Weights of a small transformer language model.
Size: 6 heads of 128, MLP 2048 GELU, vocabulary 16389.
Training: a variant of Adam for these matrices, 731M tokens, 5579 steps.
MLP neurons of a small language model. Each row is named by its layer, matrix (down: output weights) and neuron, and shows model dimensions 0-169. Each number is 128 + 32 x the weight over its row's rms, rounded and kept within 0 to 255. Numbers have three digits each.
A block is one neuron, or neurons of one layer that tend to fire together. After each block is what it responds to, as a language model described it from the Wikipedia text at the highest values.

L4.down116:137113116077111136156108106141151155201136094128134158073123131151157154132109091145104150101171119184129123125101141164154159133153127105140147128163101123148105121197131092079127132104081122107133155128101098154154128097169066145160145151161103145132060042130121163115133193150155128131081152116173116130128150134128127082130128082146122137143151117130096147081154166116103154120123129173147120119046186080134215127118121136051156124129130123171118122174036161145100134121126153162136059146144147123145152205
L4.down293:132110144128141105151121126150093138063180142169179115096146125180114163119136088144140096190059117130114100169103102131130104195107064135126057108126122213102185109126133110178091127130164157159089077114106168118134132164131135119180121106162138102190090173160197142114134174120121155096155123101192123195140152130128096115151109131117143156066212179120116115122106148122158121108107183158132155167196168148169003100101136160149145134134144179171147163126109122076194119081152111137126115060115162088139145126
L4.down328:118088126128140144173167138197141133118113100151095075144135100190132152143100123153177117181139072122071081121114067097097060131128146113060052120142151185159216151089137142118153135085077109102099139140087107143142118140190167107180107146143146156135122141117163086144127176155165133113136121104117071147106181093174097129093088078139139194163159140152092105106187157080150127097135146149134092112113190140206127098164152088162147140098156167139062184137109135179148018124143147197136095114161135099110118191
L4.down688:131175108176102124115137122163162113105140146193092168134169096142129072135118157075178090117148097094168186138088132101102122089134162089086115142144166120124163122102134144133134081144168126107083135153136141100089119102125169091128102128141118142166158125180103167195111217134164156108154142113071117126132121117135106099151129101142139159118133076131137122182130129095204157120134175087117078097115093120201040081176176112096085123102145124156116219196114126080172121068177180178148087126127156077143132127
L4.down1140:156120122103135131143059112101100165173113126170080187146117139143128153119082160120129142125130104153130142170132137123151101105120154150150144110059122174108157123214090093147155138133142108159114173090074144117142112140097100152107162125137131160089124162084140140171164150174084087100109126164160155122109182100145089044111090111137118091169140079118114141132163162066086130144084139096097157125188119116147195059142115154174127125097115165180103108071151151133055049076150158153102124140124046147104133161
L4.down1651:186118128057118144147096079152107119146131130147081142125129123159138144175136134146160124081141088105175049106120165086095128144160131096106108174108111160156209103147152158158035128163147189156121093129145145138169149141156084148165130164130150155085094125139169125132172093144126138142161120120138128124110105094135092128170081129109139132116127160176151109167152145141126065175118079101084149075091094127176087141162081100086107116149101154077134095119110140080095097145148070155166047115083115147163138163
L4.down1657:155114124075147126150102062109180133179136083133109119163205187174155116094103130123087129066133150156146076105158123135139136085174136118125126146116112154182164098208123127154119138124178175137070139149143148126106158120146091143178151143122066129135140111159106123101158188078163141093113177152160139079082129137145170104147112096136128178130139128116140156155158071121104089142107073140086154136133137126110134120150102130110122131142104172097095118178093122092112135142151104146107108172111103090090164186
L4.down1967:151150116118141135137125090118129114177160125171105153122147132171168167094144123078103134130120098158109133158152143123168129083080118066134077102079110166105149142165133123116194129165129134139111173161108115117140130131180065153120153178169139137133129112144027101102151083090110060124174151124160160128038155126165104080130137136128121146174165124128146115106115162132097139215068114161100164139252170122233150058142090099142136122147123116088095177111089157131179100074132137109092125103182108097103121119
Modifier words opening a noun phrase after a preposition or comma, mostly nationality adjectives, such as Swedish, Danish, British, also private, armed.

L11.down325:160178138106070117125096072152138081101162146134148144093103149101191129107164125154157149132135148088132129097089104079127128132176163195121107129069087109132075199136074126141170096133082196104154076081048144106104100111174141132120153121137121111182188114108090093111101113190134113103145149177128105189134094151118108107105146095116109141134173099154084162053105106134134162149180117169085071145175122134091136050104174158165074153112176123125165125120113135131104139122157107118171090131152128073159075101
L11.down328:158093145136115132085087086089101085143145100122083142121166144159103132060137101135098054125120123078148132127172119122121125174086123173195159089096111128115108175119161103143041088153152062179062059138084176143153124097157120159132085185151168110116196138132144083125179087149121179116187128148095177131116066153111173103182152106144143174231127107127131140118098120104129093170148144100138100074111117122090189136151127168162164117142187112109130197171093072115142136092132149156103104165145128083111050152
L11.down370:132171083109138112137125138166179156201106049126175110145055180125119099158136129097134164124208196090129106143085110130135087102104110128177137075070158115089143068125145127119115096106136115175121133157119171144112124125130128225119101156161145169085135102144088138119111115119103142149133086128130085127098153143169145172085122113113151106150133049137146117072157100085166099134114142143095151136112107127139137100158117150184144146092130046126139115164108138149129124178107071142095075109171127166138143149
L11.down857:096147150134135108159121159111151092133129121132121083065104170072134086094145163157074172160112146117102177235098144116146148078121136114090124138134171201139089143148164106157130047107100109119177143138178140124059161045161128146115098156073133148119088069115107123157149075089144157131142101083170164150153141137151116167174118141123125101157118164130139083130135122131120117109150163175094133184098118173122142167025112089142117156149083133147136152124121152156166116139123185056148153138080057080106133128
L11.down925:129093143137129169098109125090087073112096120089110154124126130083109142134140146094151159147104112131148141185155120166137119095127067138142139066130141164099079170111135112175114119073107093023160109083076108120129148154164142138192088043113082111166167160104114150104155146165067141096132101130121114127168157153188129148063185144113095168173102131167179112096141102147138181109108172110127111129168128104096138143109162118122130165138138180107109094150102137163196142122151137120106116103137093143089152145
L11.down1083:073056148124115094134091080086150130116153093070137117145115129135131119128136165063092153209155117162149094129138128129086099111126125130116158117168107129048114111166100109151159139125148133071073128105146111172167137160115143098168097101153186091113108112121124133137136140117117160085121061073159150101130114123120126119120160137106126116139178163150189119111106089133100126155120149123102098103115103127094105122121147153150150134162130114083104101189129098114132094120167196126140127145082142092161178112
L11.down1108:129117151122170089187154147178129141088096125131145143041085113123082103117046135193135084088155144130154081095068163185138173206140159125099120164139147122140107114086069122123080140117075107100120109127177153168127108157093142110148134141065135139117144108080154154104118093088100158095107189136157105170127120120133098169112121106089137073214161174146142146070142108124121127133154138099133150117173108084126163156083130097096137105113110141098137123104131129083096119181072139181178115110126178051088144129
L11.down1686:082060105076099077110138143136236105161149134105090110105119133091113173126175223109097106132087098103123089105136098134097122120110110161198055083073183130140088149080110097116053160146081167092135112118138121127148110154143138134108070109132093140142131118132172122120132137206078129121126143132102179116134086107144114202145148135154105171137083164116125138139094051073144102119128150155102143129151121097081203161107137151129184136117169134115112143123092099090147150092128133099128175137215085180135091125
The space token just before a four-digit year, after a month name, day, "in", or a comma, as in "18 May 1937", "founded in 1940".

L8.down981:145117145117131142137155145182128150150072136105164097124162083183097126110146143032126138186123123121131157152139172107099172114121141044133000114095152140121149099098151107097137123123117103109123131103137155112119143093123058145135116092108146162117142150110131185196124074126146120162138126083116163122073098123114143102116111125120099077165145176131135098110125120144095126137166168072173112063084130142206086131154128105158144126104180148142130142126148129117082119070158112106146165120159144118211117146
Final pieces that complete a modifier before its noun, such as possessive 's, adjective suffixes (unfin-ished, stri-ped, -vol-ume), or words like last, medieval.

L11.down305:154155115214110212078086203206102162084163187123112119164114194120124144125123160105142069100090118135178147121172147130169115126076110122091150075087094116126164111122113120108066100127143133124123138154134130102160119105149126109176111119140159192128104120155097063102093172043130140121089084117164161166091083151156117087125143141183171104104099132152105102137135092126115096095089145105152164156079132151108159182096155129115121144117146158186118111178107133108111164142107182091138126104108133139197114122
L11.down1026:172144119159071079154110146157082168166117159113162125132128107156091092115124156168039098084071184154140091145137174105087163112200159133112111143163141123167140124121135087163211161120119130133129144134130095133128143095059159098241161133119151066131136067128108138094170105072127159074163123103149145115101090160161117127117121144130106136144089131136157119185119164160186063113115100097140191152108134124082107183123157113128130113144124182106167091151172081146140108195115151169126115159116159112121135114
L11.down1669:135117109126222120183116096172110051192128133108085122139141137139088166112083187100169116092159124086120141118141097173110171142142135126106158107096218127168105108155111100155144155129129156160096146152156193153132129135152152043141125121102130117151124104134124124153162126166143058128125083096174154094143117102109121073123146134099088152134147125130114158081107091081122116137096110061172090086092097146180066118044082145112205128125149086089135103126114118142149114120073127103102150121164117145156123167
L11.down1719:124160130102123100098132114149174112106096113126145157114072171097159072113062152143183148145143182132110110136104122171094126110136095083115126157113136122114073170140134065116098079102149168140096166148152081139168121129186198113135146099063079131134143106154116138062097139126094175084141156176138113134163119156119183123098135148135135051094110180150141099139083117108072141123109114112097219177152153131111104125152129094130119169152117142122145081128107125104145157132094108191074120138128138119163123155
L11.down1730:133156128130087072161144126162126101132163161098120026140103113133066088129099155082201152139076125160143104188118147135100055095124161111124081178108142164179132124065144104116185133149179132108080158177215119154096094077130119062139187138123173157096116144144140104167122104173121096101138112115132156150122110056095153143140089127127119158150134162063166168106080141136171130095043153098124107116113156119078149128168115170099119095127149077107127143103128071132122140164097141096163151079141175096129069135
L11.down1830:127114099120114153134132114142129146113083182133143110221171195208086127117129077120141150148141103125174146098133166156099123166101096132083159079115140198124160094112099078114143123140120071138110105068153073097084124101086140129155097089160097147131102147151150167119143124158070087147123128126098149117088105106165105106095107133146126134131143148130131115058102143149172128090143153069075199078086123176139138099139159215091125202107138113157150123134127178178141113116181127167132145179078054063194088141
L11.down1963:131102129196160106119161121152168154096095154160122100121166176199150113099113123122125144124156182079140142090122181154227162140149095118110151113193094149103147085119122132160131189139093194068143181115135145066135128168099129085137152144075153116093113120208182151121110114205151106141094135082111043151111167147125122127149168157191116189161129113155143158116084141086136114145147168171057076107130107104123122144153085108172178142064101164128104123106044127100111101144143114117124097135092081147131125094
L11.down2004:118165093130092170150098130133129185187187132090126109090068146138075141178114135129152104129119140156164158160138094128123147048166095116152126096148061178092136173116111112119151119137065095139126146201140155076123135114174167181156119113201095088149139122167111142148121103094126133092169171114121133146110180182098160105074139150085098157134149142056120190115085144114130148164116145127106105136207151178171147152126184037112155120183108123092111158063085085149117211151148115170109139095170058128142121194
Fires on "a" tokens: mostly the article a (in a three-way match, a concern), strongest when a is the first piece of a longer word (a|fraid, a|rose, a|uspices).

L4.down601:134125137133101125067080195210122166126160157181068114098144110165171160085125113206096113136202178126171150162106139156147145139149127141161133083137158120073176132123130160122135086115145162104105096131118137135087104139115105121127116094111148136144150087122131140142098162174123050103130081142087107128141085172088054096146149165089083145132114142169151087133110172171106109157162138089185122097106141128078125105066127080116067080122159081142149137150080183137105117134196054095107165141131104108153121098
L4.down956:187079135055100185164083108148143126156149121092128142151086152121166052145142087177108086150123117107101140165116146143173106147107117129149163112154148096121123124130169164141094124098148143121115095116133112082162115140129098202111130106153141153063139168133149103103116120037089145126100122127191098140129139124172113147130158170149120110157174143159167178097122141156091100113166145148106153114113103096098125046112157068066143167108150090111129090109191203114167129106139081168159109161107129162096141127
L4.down977:130136164144109194190118126139089098117114158122122130142098137142128082098135118072104130166154140164114152113156137101123169167157112121178164133151080094047124142093170136147077125170101182145142128118088099097171122158117162156120149132170122220075143134140136104108186149082109205134097150147098108088137023134128118133109173208191127116102136161165098168167112177094145097155098143150145126111060117177100253156091117087072169134120156116120187123158119123135139118105135123133163135126108117194085114036
L4.down1303:166141149148170105099112157107114113078141166130116091160143129165095092179152121141096098154082139139078170139232123148076094125138118101170110119055087159075140114093154109115092167097148157187138028099127102078139099148119134096159114094156127130109155183141119131142122149106102123132109173111128124064132135100118098136172121187132134112118186138141124127125118139146113158122133155107082164124129179172134000054098100091156210160120133090128117164129138128148081134085121097147170150108080128150106098109
L4.down1415:104172163174059131155108124167164139110154103146101067104164143144137161089198064120114127110087148150134125094136115142140196107113140144123161153083106115102205162127131162117155114123202164186120156123089179091100132134109096133145183112194133172111157139185148127168074172170138129131106131135110148121073075125131145106098142129068118120123113178146177112141141202129115109122145142106162135104105143137089055107099169122110178119109150172127212113123181141163082087147132059131076150155106190169247175101
L4.down1456:115123117140069170169125121199068149117174165114072149164129194124162137128151145110096112113133086144108146135116139100128178139147122126107152102097107125110124148127163097088165126111125125137089176129095085121221045142113151156151138169146108165099190143158099140099199135073141194126144112150105162152117117096123124144142158184144166119165127097106127154101130146180135097073171131153158116202068123120127136143155075111099090130150210136123138096102173135145136128134157112093175123163085120147109155097
L4.down1614:151144118159161127148109181080115082146091116061138125135113172123163064128177100154112158185100102132112075109151182069173106106148192097126171161125100124166136125150118144152105082114124186155142075115063112112135140116054086110187103114077100095153186150165134078131153095088097124101080100164109098114132149089108125122062092087119127103127150146174084151134124162144159107092116127131168120078072092165111005108104074108177127077134159204143152092090116141118129127114119150126164166092129155146154155159
L4.down1785:142145148127124116184131142178089101108178118108104121166102152109150132085146128108070134125165153139132148143089072104154146100140156133105147179126144095091123130128184180153136133119104116099153155167155120063140160112140235155188154131182107147060137138148149068110120132105084177097143172157111095104175125132142170131105102134184137098124089068138119161085171165131147085076103111106194164107196127152141000145133155103122170194121150150100108154136122166109200136123095163128094151136101173153066120018
Fires on the first token of a number or phrase, mostly the digit 1 opening a year or score (1939, 1–2), and "a" after a quote or parenthesis.

L4.down192:188083136121113114162133088088093135153145110126072119145102177132142130157106163155082104193100083150107137117118096120176125090167094140090110196131070153128173092171122131077115134081143190152187137136149096054074124089102096118114140101121107087138198167108168096138105098103125152132141144203178108157108131111138163098091126098186150143134172117115084162126126122085141118112165114113135172133131088151168060116042117157206122123177129103125171076155163130147118153136083238118155111112107096070226172164
L4.down370:138123168126111142186080110116137181182120134121153136162092127141115117145149117131137152194105078126099150094147074096138151121109166159105149153099108118116165116140125084113122141092118159209134157107095157101136125113092176088183080097170157055131152158135160134159108126149109100062141094136129139138091122114121125101118091103181142142165098136175103130159136115080125111092156098146165154106148039091118067098077108056150145142167111151111109122129161138121102152099110204112128148156148138104113141165
L4.down394:154142177111123146163111085062081130159107090098162136112138144121122100095151134113098111108099078168102158119153117096228122144161161160100147117118072111136144075142062089071164084118149084166177108137095095123140197111112085133163080146101144129138157174095129118128173102090071123100136089168142049128157092128132167076135107099086137132189117129145117169154146139134090113126169095151173133111078097142127243115092141108170055166160131166126114073150147147146127118137128208090159143086098123146136130176
L4.down487:180140093118116146157092063084088137132118139095120192154147157134101161180101135120161122137095100096098166075041082099166139141151172122141176128137075133138176090163161122057141094136139109131153177144102086137141138124157137131136144136091153090160153157140127115154144082088142160125122129165124106157095148118173121150115063142147117147212105112148072169183178149151133149116164082126127148098122135178133097129095105140155160160109075101119184097139124104123143189184116150162141134140093137108157143160
L4.down730:134173133179050129197068106099119143181058123102143159148075119135119186072072119147138122141131119116095109142130099114186145161125160145107149155116120122072169114177120136134158115100113160132135146126120113142134127135115190126149114150139130136164163177109098141131131095134053107099137109098133166124078088123113145102111094130216078149199122135096089128125152133135101134106158134129114117092136132107114079160149120138140093139185098179145160103101123118150084149134122195105158139085098131163108116181
L4.down851:172118132125087163172125092097084181147090116084139176123151136158128127137076096111133141173147105111138146101060092115147139109147195157093190135160092093124128136205095131085141130144099131113136163148093084144156136124122130138162147140093190104139166138133149112133192116081102156093135122118127109149086138113161108131162088085153101141179090117116055189140142193150128162135171096156134171121102147149134199119106136148174101143124048132151114129146128076109112163173101189148152093116091160117129147197
L4.down1645:165099126158119155150113081089111085110147106143110145147119179119130071148129145150166081166163111153119088108077097106206116095171122133113162201128074080139124122207132169089136094113159174151159119131108071094085159063066073140138191102060137074131147153102204109108102146084094174124099107196164051176131141113150160118123099088144190059148096110101066199158138158123164169120135125163155160117125129155136122118082114186175115131115126125169186106146139133161150175137126170149186122135105144091203150153
L4.down1850:129119148096065162195075094124076150160096123117149101153113107175092134097154118095128127197064071102123179154091057112148120068145159144133167176125107135154152146155106102105162105139097099176145132149116124088105165117105136130147103152092169115108129124124169121183126104138109156060135109199122090141174124067105146112128051121202113164210122116174103157179191170118124148119155147116183150084128137144133127071078108111169107182112092146154131131128127123130111145094079213128155114074109154069116121175
Tokens ending or opening a year in dated prose: the decade "s" in "late 1930s", the comma after "In November 2016,", the space before a year after "in".

L11.down23:145141154133145187110137186136125161119233108113139167152167120173142098136096113101179093090154104136122204140174085128149167171158154099086100113097170109131155151183112145112117181120068094095129107163121147104101153156149113139100154180096115113107151108146182171114151153171137130150156105112101151139080146122087102155182116100129167138130126148130112142119097136120162174149116084147108128113109117142104143117139202100143132131125103119089141149121132102130119116113103134123090122162154114120156146177
L11.down71:127148090130108095098140161107189134169073143161091139126176111147113156141136137121167133130122164165135167177145093130145175140092134110062085129138164151176169115139163117137076118096076158139151090131129204137133127158087094080100143101154171142149188158141164168080107127170115149119125121125165100134127122081122128108144157124099140125109120134155156092062128160125125144077171118138124146093103193136124071200178157071130173122159186146118156199135171088157135094121109046157126134127069086115163157142
L11.down840:169134156095197027122110172135155100124086096082168133130125054131138095140196194115134118161160141113123109151127152173131136101215171079061052110134087107118095122150201170088087140085129082101234138126079120018139124148063123072124120143118165075081188142130177145098166095119136129139130095157122080109151157163075127143099178134115147093169164118099114083146145145159134138081107133124125121163181142155140082118119138194188111071121154164146096099142179142115133069125106122098081084129133177177191107181
L11.down845:124137161100123109131111119113127045131164125165156176195098097121134088125103168166102093077136208147175120193097068116157140114105165148120103108137113122101163105130129154118139167163121137156132084200107114140165169166129082144185110156093158088106092073091132108087159163139114172118142154115117142113150097187141128179106113103160142104156187068102109159164116076161123122095084118123146157149103145122075094087125186163179090168120117132075148115075120148117109118167102134173126158127095165105069171130
L11.down1102:107116099110132132158084146104149101161128134135108112120130070208168137083121147129089110145107156168139141173158064095131101114133139093108062104079160159087194114137124159162165165209138155177100114150132169127143181127128144140146159107100155132160101111153152134208069135184169138143116144138158178146106060109106170126096111152150102152128109139102062094204151097202115154173110099120112142134054120186131120099114159120154116114163119107107162148072148129204126090088138137102136151106132146132172113099
L11.down1242:133174124114119139149115121209154128161159078125124117153163143187135133150169149136123173118131105077120089123148128143105095083144148062115065171127151166121179061032118103152128063158125096125100104098099129090127145118123113117150116149127214148131165084145192201151138130106147135163123175111152104165072083108110117167145198100162083161101095134111170073194109143169168098146162143102096064115077120079117164155189098113100130100123117179159124137122100058109160112136130102118116099099143144128182101122
L11.down1464:147149071119113143138072170117164153134105095161097099152130165129128098186078147116146135132129109149132188182100139118137125136128111108088204128112107135111157084117156164156035196149130138098099116138121146151121158109146112075116139108112197149115149126107127122123115118135108115111060141171086119173083098109076144193083192148158105098082181176143121115105150122155108139124170100137152177124071115106170128134096109064113122142160203134149126128101135168084126051092100102152129159089140105120116121122
L11.down1958:201116097107142165133160161169143131096097153108126124164137155169178116116204188165111152151117150069083110118141147086196107120123155110112162148099110086089134070095128129116048154159114131151134122088113087142135103170134115112147058108093102160098114128197115175090174130072137120146044108149146116170219142174097089141097169135129144120083210164189127130095073149111125126145141170152192100077106134138118160075067109084082130092120165197079127156086124129150130105137149139162125128085130244145134160089
Fires on the end of an adjective or modifier (often a hyphen compound or name piece) just before its head noun, e.g. gold-striped, six-game, Associated.

L11.down105:127154151093125103100209110103159095116148162141118118159119088168211207097147106132099157110179142087120123161144136112128137112110124083118129119108116088107111124133124108118153100143112125101098126151136146068145113103112128197052135125156124206162048180186117153094136147130067126139152075128074094189086158199127118065136113113126055140097101096177148103101088156060068142144124117175151103142147134089155129137072140142132124089109155091125115093117115125078154121063132177141144127161143160190117119129
L11.down108:166074089115107176163170111154130074086156152044048126148130119127167142124210126064092058167125150071185161122164144158133137152136132099117115135152146125121126182121110097137142082188160093168163206123116124151200137134136031098151149148168128104133112112140106108122147094131167104140112118142103163175048104186116113082104119135155076167169139159169111149122129105140104128135185177088110117140108080071129101117068174102114122102164101176169144166087183168143118151123175163219122146150116137111111081079
L11.down227:162142149145080126146080151122106136115131099119139172136135131113195119104139141158118133088167147143149135133225186162106081103084121170143096118076131154136148124145153150101108122139183132070188086137133145124075105198137168195080125113142140108110125105130125107073150086148125135147102098142130142134091149153061108127111104163108104104133136154134115124097168107120193165156116164123115152096172095135121174128156068152112119155056106174119090075129105123120104144076103178140203126152176130130105069128
L11.down339:161103100154087125133082117140135119165097120136171095164126121094118132132128120088096070097153112126074120163155095160207162159119123129147103074094074132138128176115142128093138180122177157145155109196030108031142153184101109143136156036165135101134139184071090121165122122121156162092126155162141122150158150205133157142097134099145134175196100144176092158157063164158177169133136120151106125074162111126134100100073168127160115139131196167097106223117162172143179118126149089123159118180094161131127108099
L11.down1278:198129145071126122154133081103025121131142142169106156120144114075112131099142123114104069114164108107128148163185164142163111082149159103140138165108137124094130123192145131112114196135124134190099095186107119094139127130109169088129148130149089092116133105066113151121133112082125126087108145150143136105090163192156135121107130170141114123099066115155090150144144164117126177150148160089111151195126167158120121102119134099130136113158123059103130115135143146086112106137141137160158135176149145163169118109
L11.down1522:114139087118117167175166095132161162166153102129134099101096166132108139179130120079122156148130094130110130108140148157085118104107062155153150129129116141161101130137149092188110175115113144147136101111133132116145079149096081083139126149114112150150130098131136138154129153149133135156099138146148169114115205146112100155161118076201112071161112155170162138164114089153117132105090106113108114168098118093163255127106069089115144130099112111144109164161124142118110091099153162170127176091158167144161154128
L11.down1573:199104129076129133115107135142110144131109128083126074101114114131123156130092127109142070133088112136177104138124152125136138182125163117109107184143119150189205108154114093125176116079097173136080154116164102055139117133090151137151138146098113145149113150118124167145122138101109127144072139107119148136050072119131177147140176145183109178125083064085055158138131173137167114140106171145096186143126149170137130109087093158164172070104156169142150161068172138151108127115155102167107098058111118132079068164
L11.down1621:115108143126144160153201116135133161115050091082150151083140089102147183066117140105159108189126096176131098079105211138133090066147100138148123110172161112095112115186161119125101157084149080160132129147122166127199168160155137107088135092142122110152115095185160138177186137093103161105132086160104143111128139154119119124112133178147108101129169141071159097109214182186137126141117156094055076152141127117150124112108107117097105113151101107156122131123184084165093089123136110081072155134164094131139134084
Fires on the first piece of a word split into several tokens, mostly capitalized name or place starts after initials or in tables (St·ennis, D·oty, Om·aha), plus digit-then-separator pieces in numbers (9.5, 2,700).

L8.down449:168117084161097151189131099093073120185159140117141077121127162107133125137107082152110064104101132080127119078054128115108105155133140193126110152113139167122125151093078105114178135083129174115108197138095078127124147154144133149136129087149110160125145179112136102128110243175176111134159118177151161194083120102090107117170139095138125157144150106083120105110115118147150146100103189074064105078122134110131112116091116123098124115095128113151099146123118150157093169115144182081138103127113101122113102128
First word-piece of a surname or other proper name, right after a first name or name start, as in Bill Hun(nefield), Dawn Stal(ey), David He(aly).